From a checkpoint of a small transformer trained on Wikipedia.
Size: width 192, vocabulary 863.
MLP neurons of a small language model. Each row is named by its layer, matrix (gate and up: input weights) and neuron, and shows model dimensions 16-143. Each number is 500 + 25 x the weight over its row's rms, rounded and kept within 0 to 999. Numbers have three digits each. A neuron's up and down rows have the sign that makes its largest values positive.
A block is one neuron, or neurons of one layer that tend to fire together. After each block is what it responds to, as a language model described it from the Wikipedia text at the highest values.

L7.gate165:445489505471481507514512500472521464505523489455521483480525469528483502491505478457491517488498489521524480499477508532535465507503470462481528536488524467488479467521510497532487530535479494526518504519469479474507511464498489516526532483470547454491484523480485478518508537518528519490551507484461463501538473482515498546497545520491493515465473494515480502507433491503513518495465
L7.up165:520510502502493505502541490497494453485530500469468466477469490536473500533475494523508509522492459487484482508480532553520480511493470518530492555480470487546517465467464509562524501514522539487479496474502500488485502476527532479495476521498536510531519528521457497474507472503512507512481476515460527532533471535527459460529493507500492493544487501480518511530463472463469503533439
Pipe separators in Wikipedia stats tables, mostly right after a number or dash cell in sports standings rows (e.g. "26 | 9", "0 | –"), occasionally score or date-range dashes.

L7.gate299:532490509549471540481482497477502498494528488512518459496512498516511506527531478464474503482457443489502476445498557537496508538499520501521488526517459490522489541489509506499510473511487482563546509482485478477525509515492487453529501513474510497530490544506521475514474535522528500475533534475518468524482485505484470504521518496499549461558485494510501470523487525457534546484517
L7.up299:535483515474494504490515526493464518518483484515497508506471496440475500477464519521496489517523505502498515469510470472505478502527464450512544509475515503468500508462467506493512493498503573490446523496517476485501533480510485465503522477492492552516445479501465498503487574481529442490486504486522555487530500500539489498525504470506499479494510484526484499490511506514464501485507
Ends of short words or abbreviations inside markdown table cells, such as W, No. and Turnout, plus mid-word pieces like daug·h·ter and Aug·ust.

L6.gate0:495483490480474493470480501501487504496503559533495501505484518486512516560518528497516506541476476518500507447478493505561539515522482493493483486461493497513503483484512478499495514508523485497541470480482491489479467483479488519516535503504519517505551526534550533488438536520479501474518481471458468523506513522491524524539491507527542507481510474554467484545531518467484521470451
L6.up0:501493517531487488517535520513513501519483506522511522510481545482478505468502477473524533465514459504514470506527516482461491502540478482485519507522516530522503498519483531463533499485525525495507490428470500494553502500501454484535520486540549475467460485520488523499523552525504465547500480544514508494476486550471536494530486520451560511489469569505480455515486470511492480501523
L6.gate23:526415474471462526498483517516507466494536498510524483475529498491470457534536519486546514468503474477493453496476518535515506499561468467508536546537493469501508493494493538476488530552481503494502447518479501526475508504492527475503510462538524488545491523476487527513515462529522509487549503506472534468468496501487519513492487512479488513556485487473511462498451483470529510476481
L6.up23:509492519507501487493540530466480492511523466475522468469450476492493474574511493480496504549562489501461522482477472558499480493514475508465527501500466501443501470489493501486515504551417512465505503499499492503468493483457485477461475508487506531506456499495481494524486493508533494545535503515468514511481466548467484509548493507490524461509494500497511474505526508466522544481495
L6.gate76:514480539457468521484503478501517469464468525486479500513483488492527510495463495448528537493485524503492525479521462507518506483517468539476483530497510445514452495525492517456501533518505453532538517462512542439458528525530511476504495484476520536483501514523481532497512548524514534470465523460503537456487478486509489469488533534487556522479509510527481524511466510460521503510535
L6.up76:509545519477488493508537512513493508508467482521511462496528492480561459489511491486535493530512528478519470501529476565550484492496518497459502536554517486474489464469518523480540496523541525483463546502512536476491498537511508509503499455503531509436524459478522516547521518485517489473533487467525502490467528495541519546500514529467544525485519506518460493519469534507508504545473
L6.gate87:522517503499531526458473472474504489472484476476527498520526464533492474476526498462466501452537481504508508550533500549488522520498499500487503500461479506574502449462484514539526495496476479513520465475484469481487493510508533504551468472503471493538512492487485497451537518549469480515481498500483518503440526508490473506452490479505466497533511486475486459500468521472486530473512
L6.up87:544520520522481524491484507465507537518482514484503492525496456478506465533505483544456533464491513457533477551514498495506539506483537500499524516506438500463496471486472487514493513479523501517570513523483509534452467487473573521492498528500527544551523552525480482533475521503482471495493515524474535485469491528502490527498511548517512514516486507546596491495453515499501507503503
L6.gate113:515461488463482493473495468484471467468501524480548501558442516516471538527529488466472482477494492517452497511506470501489508531510469520535548514458474474504518487497460495537481470511504477528503486485483493496496539502553512490532456515521500474547554539535497464516496512507498540515486507483487520481440486519489510542489447533521495517527482559495511492537457518514500520451526
L6.up113:489515527476516485463507444513514504504478494444448465461498492502468497522539490492478492478486512486492467502523490548486499485536489480537498492470467500494531456480453473540515471491478517478486529548469508486487502506560558512509504494515525485521543475484512534480505487465475535545493441472508479471505496517512538500514446527507502524529509514488506453508514555493466558500487
L6.gate121:536471492510493525474516470481481485497503470544519496522494442533501503540491536506531493513491504457526520493545471492526475518513451459475538493520529437497522502528516538457480533513510499491476504481483492482505526503479456517494482459529527504513557507501508521519511510535460480489530471533495473506488501495484477504458492493510462443493474474472517499500484522465507515469490
L6.up121:536508507454531469495488474529499482510504506484478507518506516520525525502499551492500552557509508494512534455534449522502475551527482489482518492484530491495481466510476502478500533526501502494482497493517540523511479512472506473525522453484521565426498470490462481490465545499494488512478515520494497550513540497534494474525487461520501491510535501550511498506537462498493509468486
L6.gate132:556457496494467507483541490515474475509523542501513542505478503513504529473501573526508486510515493541444560528502482508515520527493505533521486490492458505483460503524527537480485471522475483509496510491500506472502499488504510479502510513501519486516510526471510464489467490533522529535483466479470535472484494438505519485489476472489452471505486524495511493515509494495522445480502
L6.up132:555504513501500494496552510517461484520542515456476526501507523507475516495512499514500525512515505543450512488527487484497502497514507507529477551486509512458486538542506516482525438530489532474492513525474513509480479528495476500474495522521536491519487485458512458467493497495495484540481468505521552479514527478534544495493511493480491500494467483523540497535489483497456450513454
L6.gate139:520461513506501539498543476510485488484504507475498479524493499525439515491512508502508445494526527516488493505505509540500475519495477502509492552460476508523530492486479541526503525563480505490505469485491515513474501414486496449495493482506542511500528485522511539527539517513516529548517474485482484503512484543478496485475451498525433529528491518496455461468472472479478531491516
L6.up139:501478472478491535489532470473518481466539480498501482492484495476518470529490495521532484532506468482447484512491483521504561504489514487476475542489491500523491515512515537534514524529451505485515502502510467502483509493523471474540500478488518493534463535475481489530469519464503510543512518506505528478527457479431451500516484545499533521513489511505474474533450493462494496472485
L6.gate186:468519495514511500487492481491465494483503490472538491505501478491469443512491509515487531500518492501455484468479488509471495488464441538511521560480475516470494492497509482517448510543529497565500473547504471523493479505465493501524530498478478522505478480475477479482462502548536524497478513460495530511506451519444526492500545542513510505481474475509526494492458525465513537454478
L6.up186:520500496518470520520507513482530497499530484492477502572488510502502499500473544489439493536500492466463523503509475487510493533518513501513532501545465487464516480529477499490492493506472512474524506504447556475515475486464495496519455465547515513481460525561497522530462489525500486537507496455521536513536501513464489555456488455517495470529531517538507519505495466467444526466498
L6.gate252:488530505476504479502492478489494498482511526518537453489554499485487509552480531469485504517486451483492492486488505474497532534503453505519533533566461518547511485445484501505487493488481516473534504545510453500481551516487505508494524516492494519519473469553466481454496521520505508518527483444470490522480483519515521520524474503539534485483467474466464476490514507514476512497493
L6.up252:504488552505533502481486473490468454489510469517524505479472488470513508492504524547535480515483489516521527512503523481565544499501529529491544506485483480477461496482477506510485483541489514514534485441507535509530554507507501496511525475485524502506526533512471525466465500491485484520524509431481509464491506496530471503500532514475494541516494505546500495497517494521541493472506
L6.gate300:533495514510495519468508500475539470492525529516495442536483498473485468467529528489515480494505519487531515469522517531521492539510502516514508537495483480523497491456499512498533525507495480528534524495477501444527510492479511491527500475495521486531466526501449516480510549514518476490516494502444454495434527530542513477468532531493494491500510504566496510527501480529472532478473
L6.up300:480500532509508495542467502488497529491515518556502540493487505492494501503505469477530518469504515528474524488522473515526518486496478480514466506521541496507483463495450539514487524504480453535535489556534520482473535516455539520501493510466499532492477505531505498483487523514492502512557536456509446495563484497478481481468508500499520521503481498486474519495472534515516551474519
L6.gate302:505457486503519534463475485494482497524516491462537476529491474490469518501450528524492452501528512546482529493475464516513515551532490497506496548467465493484500467524480521479474514543545510456500474513496496455487524500517464489489479450491505492472491493509470483529518503509482471508446467492452497523524464506507441512480466513524443523490511525519482494481464499501516519446462
L6.up302:480498458489465461487464476491529454540556509496500468517470480502518507496551494490499534484484484477482527532510500537526438506509483479480520506484471518489466503494505467513551520529473475458501531489527485492537496515549560488520461511481529500556475496484473496550462521508502516508478510483487539493492506517503505486518467494523481503477516491509522479488529444474501476471492
L6.gate307:520504500518501481477543541487494488453506503482498491474519488483468499546532485460493486487520456518511549519498486489543517540504470518455507503504462499490491494497466496503460530520526495522529450462462511488510454486518506477564530465533497511522518545493492520489500478515484512480480483503509477523440486501486448570502451509487463534509468521474524508519483473495470489505440
L6.up307:489493543490474493512521496474483515484467458480520512509476452524536476535505526501526493498520532522498495516473493494537493530465485494513476510530548502515537499547552496495517481511544486487528483479528514512467495500450462552524501492491496505510514514464470454461515499489484485490509507492500543579499527506500526469533479511521512473517496500511518487474458493468489521508451
L6.gate336:500517485505489507482480495470471462497555532496521479556519492511526538501508501503500526486500495512484542529498527511502474535463500499497470527563525478483448485533466521509497536545475476517518507498463458479509526505544477500473535480523529499527453488481483519496519518543478518477521533483462530524526444561499541471503478535499462523498465486533478474511496482496532518530520
L6.up336:470479533546533526507523516530512543490541527522511528525498480512499509529507502532515491511515480479512567475476538502501499514531521505523494494458514505522500491441489468498513504532475490467497490504515459505521502461475478478497490521490526510529469500475469488502472500473523535530512470520461447518495462494446451495490486453498505494515546513491470522493488537473519541506518
L6.gate342:456477496542495492509479483494498494478495444520543532472506508495527551495518477499495485479563500524466503461497479517523519491476473491464459518489478503503504503469524521494531508539503478512522498486495533510533511528521533528503511507468499466467533491503491505492508493530529521460539489488507475554497492522503485506492518452516495507504526504489412480508505493497491487434499
L6.up342:459471498514469479504527495499534544481510527513517527477493520457505562473559500483489518472486491494489473438471503525544521521483509530504520509503530499492482508472489542519538520489491509531465538505479515525469467501505512519502519502479481537470526436505511511529550506514525522501495512484477462484469517538508527481493490503470456495567508474512468493513504468566537527501489
L6.gate368:543503480487527550492522482436524491520506515475503493473543477524454500485448497497510509500509510520549461514503474523529525459445509454484526489458453471516542509511476533513506504533510497499560516485512466479490506491488473483493462501504496506535506499465492492477480501504490521521484500493523523503514494470480469498500540462507468472476481467484517502493462514447523470479483
L6.up368:451540528482517534490526530498507548465492522475512537515480460526497508475483508488518501477507482491485483438515480521529514499490521477486524508517493505519502514484466502481492488526486488514509473512481530454475507514472495499490473433505544489523498497486530451491482505480519508499525502478493491503441536451469522492477450523528521526519517522492505512493480487506505544486453
Pipe or semicolon separators after a number in sports tables and score rows, such as 12 | 29; also "ag" in "Language".

L5.gate82:499446481497495467488520462488515484478490513508520487511504451506497538538484535491508526499524504470503499505503506515546526545501481496495491547514477453479483471463529492512488551545490487501543518501512512460485536489432489474523483538451516490484508502479477487505558472511525513492469481483486484491517472533497497527511501490456480524505470518506529489482471503494477514467529
L5.up82:555524475486524486472505478510525513474458563531520546521485547498529527519490501549501487462492540533481553467496507465464536485520529493479534460511521494530459515480466492544492495471527510512492506475506476478490524506506516522498488503495554498528493532524543487494531452501464506542497516539517530483510446487503488491525469435499478500482517520511517497523487538514489492519507
L5.gate129:499473491459461490461492503488514541484515534529517500494481456483451470526499473483455541481487508544510517473489498488507526513538511492519512530492469475473500479490513505535515509496528470544550570514483520462490505472472498515495535494491468490497552508502518493499451515507483489524514455528497540515478508532526541551526455463487480509525529507511514468495499498492537490510466
L5.up129:535531561504516545509480486496512526489494504532496534538454492524467513492465480548486524491523517513496549510491474465521459499450520531506513508493478461490507494483483521524498518535504489453465508497469510521466501489483538497535493518524516481494482525468463506531497488512472458497505510513495456531486506531507510493521511463474479479515439526538488492505488503524472498513500
L5.gate151:565505507490476500475509500533505501530554548476522510519474433529453475527523536561508505528520504477500503505483542509513479509474477534503498478475483455530467502483494501524525517516528476477509489454485498506476546422502515535464503474505522515517504543529480463469491504541462497510502507485488517483498482518484553513513527488506432520494523530479509483476476498461529501496503
L5.up151:509467500455518519492499480471484517487527516481500502518519500469524535497514520509502514517499436546513510517526490528495524489456545512466495496496507479527475556510516486549499499510490491476479520478499509521519495500488552474504522440494477520569518506520476520492506511464529449529474506500503503504516482510528510478521471501497497506556472569505501484493547482530481494506510
L5.gate215:522488499542514482489471474513482490472507505449507461519508489467523514511518498481489478521501546531524523504521452525508505493487438503509499525496463457496472540483501537486526482487462456524495534454527465491510508490503507472533487452469510510542514508504472497536474499507451469496499490449501521511525491462438494513509492484463514476504474489494463486525504536516512470503461
L5.up215:486477533507539488449488501506493507472472513497520471512516495482514454537497482524494519508484454498550502467493463495522463507493510438473523490528556479475466485485506536485483487481509529484462551475541463486476506487492514498512499470497551488465486547474489477494418498501521493467498502498498497493509525513524491490495476455509497496519489526492467493470466517524493470483483
Blank or dash-only cells in pipe-delimited Wikipedia tables, e.g. " " or "– " between pipes, often the last column before a line break; also some semicolons in running text.

L5.gate26:468479495515483496493491510496506514481526463471517454508463454499510498545529517475519514510527541513487481559504456548510517523519454495530503534488504473499498464492512505511528514564460465500493522479547490467477527490477503492522486494484491505528479520469535497516489485513487492525481510501478484500524463503459533494520479506469502490522457516521521507473529451459500516453490
L5.up26:490464504487475512553507523445519447497488468503508507503500498545507511471506529486512459421502520470492503516516508519495466488501463477482488517526496575517541505535503505471521510541483494533494472515493507482517513490462502479467510545466486490524479512495488505543485513526555497480541506476469497535498460495460473517548508537462503517513464490489520507535485490464487474467500
L5.gate92:488447500485518474549515509479480483441499472459553457527463489512507503487505508449524492508489532515499497517547467498502500534515473483473496537516469492519471506476505529530476531518499463522505520525490516485551499499452509418546507459509482481523461506526492505523492490535508509527509508503510490488513472468495452500509470491471465482508508488481492501455521450485479513489507
L5.up92:487513491509503513476490481480511521512499466472478493542491511464485494456518535477504501492505507537482493506509537523526518490486508514544504525497461519513503471479558530525548489548452495514491495455521520507465492475505472493507474542451535562528523528438484496510518460506487511523483490490426509489546507493495533506501527502522486483514475481492529525536505481480478450482514
L5.gate118:478473535496505512508503485507479504550557491521499505522524524495470490536524550487525459514512494473513518513520479501535518490519512477491509502480451485474514502514509510535490523546493459520504529532503486472498577477468487509489494550476508511543496516500447471483493537514521502512472511494529490525514468513487484507526537508455522532483487461512447542455463476492528505502506
L5.up118:488482513483480481543472551495536502496477458498499471492505456500490503497464468461493509462494539480498482561481471517492475455497485522517540517534486500520512484493513511500511496504467496543482494491520504523503517525487535495438476523508482504557476513553510465503528463485474506502536499539448524496496475531491520540520478507492499520536454512538526477516545494495492475484488
L5.gate130:479484463547474474473492537457524464515517456499502490509466465496505510497478504469501495487514516507499506540523505516537464529516489495497489543528472513519528514494489491472467517524467471521475509519556504459543492518501483434531452537499521520546530486463468509516482539538550494514463534468472509524483487511440500484502491530460515507493481498518507495518480505479522490446489
L5.up130:510446534559467470524503500489518507433515486450468478514456511488523534473492520484519516486466528515471548492478463530517485480490487488525545514486523507492472523516475488520519507551493508487505516463521495484500500526507510503487515532437488535520474491490519490531517486469488531499461517464480483490546480538478477505523471512427501517519528526488514516496512476463495497505480
The pipe-plus-space token "| " between cells in Wikipedia tables, e.g. after a name, score or header, just before the next cell's content.

L6.gate4:493493530498533535510492518523505488469535533507514511501512487496540479556505485517547468465544496534502485456494504517478512472485514467439493528488487479521496470507527507517478528493485486490533511520462469449462518488474499528547528503547501463514522570490506481500495525506483475483489527499520512500488513479502509477460528489489512504537477524509498519501461508426508520481485
L6.up4:477508475518524493514513506478486438536508524469482516492509540512482458519431503455515529500493509484489482468533517504460481500495446484515517508469504517496522462481510483487515526527485528515484505486471495502490474521412517492519499468508540541496522485512516481507496467515506483477503491498509511442563489520493500501476472488516526478498457458528527482485497536470524544507503
L6.gate21:530497506486525512502498472526525508464500518522495489506492516543443479467513549474504488459504469453478487542544565507512497518459486515472481506473517481499498538520496481516473545505519494484501473492502493462495536485504508511519487471502521529516508498543513482511484471528512542468478558560459527497524502482497540488476488482475460489530528524497503447509518493463539494469517
L6.up21:475525534490507463521482464442514526518467488515490512490502520499453453482492497511530502501530468508512480465518547542529523480509494533495534500488517536498489502473500485508488514508488528494475478479499521507490534509511489494494498522536508518478466539492446512535523524505497485518437486482503484490520493563496499455518511478456521507476514507539458479529529528464530441513561
L6.gate26:520529516504528505493519494466500493496525535468474452542485526526459444524487475520521510502524488459488483496513523521539468507552522478519493492502468489515501500532462548476499549503524522495523501490489526503493486494459504546534498497462490508482510471488477522498553503524495532506469532520492517489514485474469488466511507536476510482532483526432478488474476507456543496498457
L6.up26:475513465535508504499496537480492533499496460501506500518421522486475502451454480502512542482491541501516479476469489488524499526520502460516490465526517499493486504534526538497515504541517480528510478486517505474460467527510508493523469515485478475497507497457546464497505536491507501524455483547480474536498482536516477514513480467509515510544442546471505486501508508523482526501512
L6.gate31:481546476487460520529496502495512465473565468531509463483497492462519476520475517507504478459483471514508478545496538475487510508515487494511505486514528469496533510447508517533481501458534504542527488493480474457537536500492466519462514459480499505502479525524481494488500467533470531510516497478469495532519531472512507552471496480516474480534491541514480522469503489472480516494501
L6.up31:542507503528551541479532529467522495495480516492539523515466491471517534498501529522537479512502532509539518488469494474466511488505481433512520472479478532501472496443470521522472502482524538499518494504504553460492494509471527506482517499488492469482495472508511474504498493502513511456525484499490519499478496467514480539456511484479495515480497526485466510480524471487473557519464
L6.gate34:489466492551482491472495496510463477485471490519516514506509486534472506516522507449545501494466515511538490496471505463515517507501466473495489486487491472491485539461504461524540531530518476507494469520519494511489525499498494491477521488502489494494525479518487503498473466531492540453512534497535521471462471518506552514495507482501495548495504525536434534520461470485510516449551
L6.up34:458498486519547513501488509478487481460509511498527505478517551464483501494569482507483452543488499529480486483456553483499517522475476458534480510473549539526520518499484494520468549466523505510498523517472505532498488483488501482498514462550525516506478473504514525554514513500516522453477490477480467509512527473518454509504465491471511508500514535520464463529491518501456482515495
L6.gate59:553438511501529544489455448506516543464504462512486495492458450509480495525468513466504500541491521503464474492510478476532557484503552498521450520460504461496529489525485521478451532510519496502533485527489461465486515489473473495543527484527528485507531527492473524494472483529496497489500500527428512550497505498481502495507504489500460500515489492462500501513476501469511519511464
L6.up59:540504505490530530493511495503485477477442521487496529552501497488495485561484530482527462555512503538533505486506504531477474481493555468476515505485510522452489509461490453494454504458485504521475500509496489520492497542480535470497518515477507508445468463501490519487501522497458499507535492530485562501508498512553497486512490511515539504492486489450480461542523582510519514536469
L6.gate125:527540507455496486470496528554514490498519493476508496496517472481479487451521530513489489529493465534510532466518447469489500529509524450468549487510511514501462538461520515517485488493510467530519515546556499522489480493519502539509498466515509505557499485473482496502483518498529497484452529481504498463496525481489455499509500491505506513465502495476522462499498482466550457518548
L6.up125:476541475508486530486517509505521549490508512526448489502501482530517507518474485505482545532474462465510446451490502500546495509524539481495448497491478509513477483492470478508520509481498530524499527518512462482470494517471485506469467491419493536542504482482468498495490507494540500510497483511492509474497467494500493500512509469541490532478546492477501482545465493527486554487520
L6.gate126:468491510496485478496532508483479510478467464537523505542455499512472535473455483482473466496536436518518510510511550534514535535534453491507512520521480508486520527487519486512471485509506517503505453483475514492520526482513481503547503508450547488545523502540500476487460489527512507499478486490474485501486497488505492526474497473515519533547517512475490523534558490489525517503511
L6.up126:498495519461500532478536513505437482512503458517518519475477460490497498499490514465489493510459460478494511495476471520566540502502472501514508519489489476495513496457483542510518513489521517501516477498463496516529485488448484465518505484504513489535506466527496457462505487519473504478509529513524553505530459471514485486481518441504513522508483512531458504547508464512489447519501
L6.gate141:521493492493518460480519487496491479465519493491514491493505464532493512497532531454484509494520520527517503476481491488543483524528490508477497546522523464494495529494479515476467530455527494504513467481524458496491483506497505492501517473519500484487490473508452571511568529532507527464497489487486496510498524503495460506509501507520478507485448532495492492530460504512468512494468
L6.up141:514505479499507466477515503496497456482529485476495522492529516451519514475539563505544507507484528548479510497463476516551495523552490495502482484535500492530469465515527519485462476501487507506469530459526515498501501550537562513539514495493461481514473502506530533488532553508480539487503495505511512489528490505537489468492519477523492506530445495481510480540484523525523495522462
L6.gate175:522488507499488545479471526486504526538482520453512510502510484513520494460510525537497512483506525510517530503508516508494522556491524494502558514512463493484474472513494507509531483507507520535480523465554487495549530466505488526505485503508450490492508481458509545533528507490480499490480500418475523479530463468496479495496484438498484459485500472526527481525507516522499472484500
L6.up175:498443515499491524553510500470507519495499479512528505474470534496493502504531527538495490508544514481490494483494524503482517465482502492518518540429511479464472510507478519498524523502566483508477527481475507499516501490520470501515543543514480513475426540477511536445497491486519425510476475517499474549534477497506526487511521499499488519524483479493518450450471494486517478471461
L6.gate208:523503532531519491529505516500475482464505494537529467522492496480490494497525510487542489487525490516557511528477528518514523558490502457531523522476495473503520547485497518494502491467518501519495533471492517498484547476463501486495459480499507529572470550510494456483508530543529498476486493443492499514481505518471526522500504473505494493507506583499511446512462524466499471445495
L6.up208:478507489511536472516476543484497481481508514509527477544513494485463480458462481507512443554517446486488505498537503482536503485466539545503506474530520503484506440471448498527527503520481498485487517486502482519490526486494486468487468521487525502476466502547530468502502464492480504464550461449526524498517512439516481540482496472495494528527471470499452500490518526501505499523472
L6.gate238:495470523520460492457497476520501506507549502511545495490440504505486554544494496503493490491525489512493528463473511504503511528514477490500500510469476502488513534463523500546504527524505459509525509473519514464468520509545483562508507551516475454554519509472506494476531565511504482474529515501493501528503498512506503515501463512487457519488464508471522525504487487484537477523485
L6.up238:515475505493497519462520569448464488470478525523501532505520446484489487490480499486494504482527491513466525473468521494502523533504503493512443499496507528467482492546473489488530486488541480514501466470460491526509556507463503502514544514517533514498479539497449482478539497520513484474522465491491512512467525500503474456497468483512504491520488478522524574533527520501468506492480
L6.gate249:536494475522500556493527476494473462493523469547565503478529472524481483513509476522473502500541517441503475496498528521530520535494466469492521519475499472496504499526478492483462484483494479527507519498520488509529534541489507460500479507539498499534534522529476444513501583531476510494511533501475519516508489474509516461498505519531500558502520513533531486515501554515512484492511
L6.up249:434495525445488495479524524495484486487521540467469488488477479479499509542494514502456521504503522518477526479510545484547491521536485510494532524488488488491496511478530466520504536556486482497521521502509533541500521519469475487509512526486502525499518537494471511490513471511568528498507445464535489496514526516486486523485529554498497547484479513463470482539465458480510527467489
L6.gate322:487476436510483540492565478468471478496496533506523479469478504508520521521511459524491491480489519507479430486506518489519522501505436463496506492519488509503456523483479516519518509517552496523490518461468483516514475498483485470463446474471524476516466485478503455483469521502533525499489499537463501517522478437462516478477519478498501480484490517544513501472483478532480480472524
L6.up322:558499484521507516491519503513534493531497514479516524478546470480501534519504484526507485516501498502512491502482552515498487489542486489513578480487489520491496496445518491498534449529511507503462524524478484523480500514486505502531515484486471542500503499436570515475461494518481473494508500494507533487474504523525519507514498486483522547493468516509494505514529509530468529545455
L6.gate333:492477519489506487462512492487484517537550484419509469512507433489486507482511521483515492487566496524497538477525459501520525525522494460475475484501462498538466502487506498524512526527483477507533540491497531486464532461510484463503537490535525516545511520541506502466509551533534531488488469488517483535497510490510513506441467482498475480522525513533506486482471494452500508488501
L6.up333:522539499484432516507537505450520527490518573471472514484509477516505502497486540488486504458516508465547501519483485493513507512506435516486547507504479463505488482512471526549465487510520478510493496472527525523522510496508516547528531445519511510477503507519476515543458536495491483495526465463497521476500530495504523537478548547498471508488527567509521510511492492483508474529493
L6.gate351:507494513511485521482508503475522480442510534532553490534472494529489472526496532484475457484478501534527503449464505510553538521486524455536489526480504461493473493472498503509507529479521504506502513520499531466485517509504499490521529479535465519499477486505489492508482512543505483471515475508487476517504491500443495516451512485501524492534490541538527480553493505457518495497533
L6.up351:480518494491473488471532488482497504497523509486522542545486463465472518499504515528493497495507481529510484494463505509537570463480544482522496485503487460489491506506521552505472473528498500528457520439536545511519523493506526490505521471472513501534513537553519471514538541503497455488504473487519499545498492519490501503494500538484479527511502514505465508524540564477507477515505
Blank or dash-filled cells in pipe-delimited Wikipedia tables, often the last cell before a row ends (Turnout rows, record columns); sometimes mid-word pieces like "um" in Forum.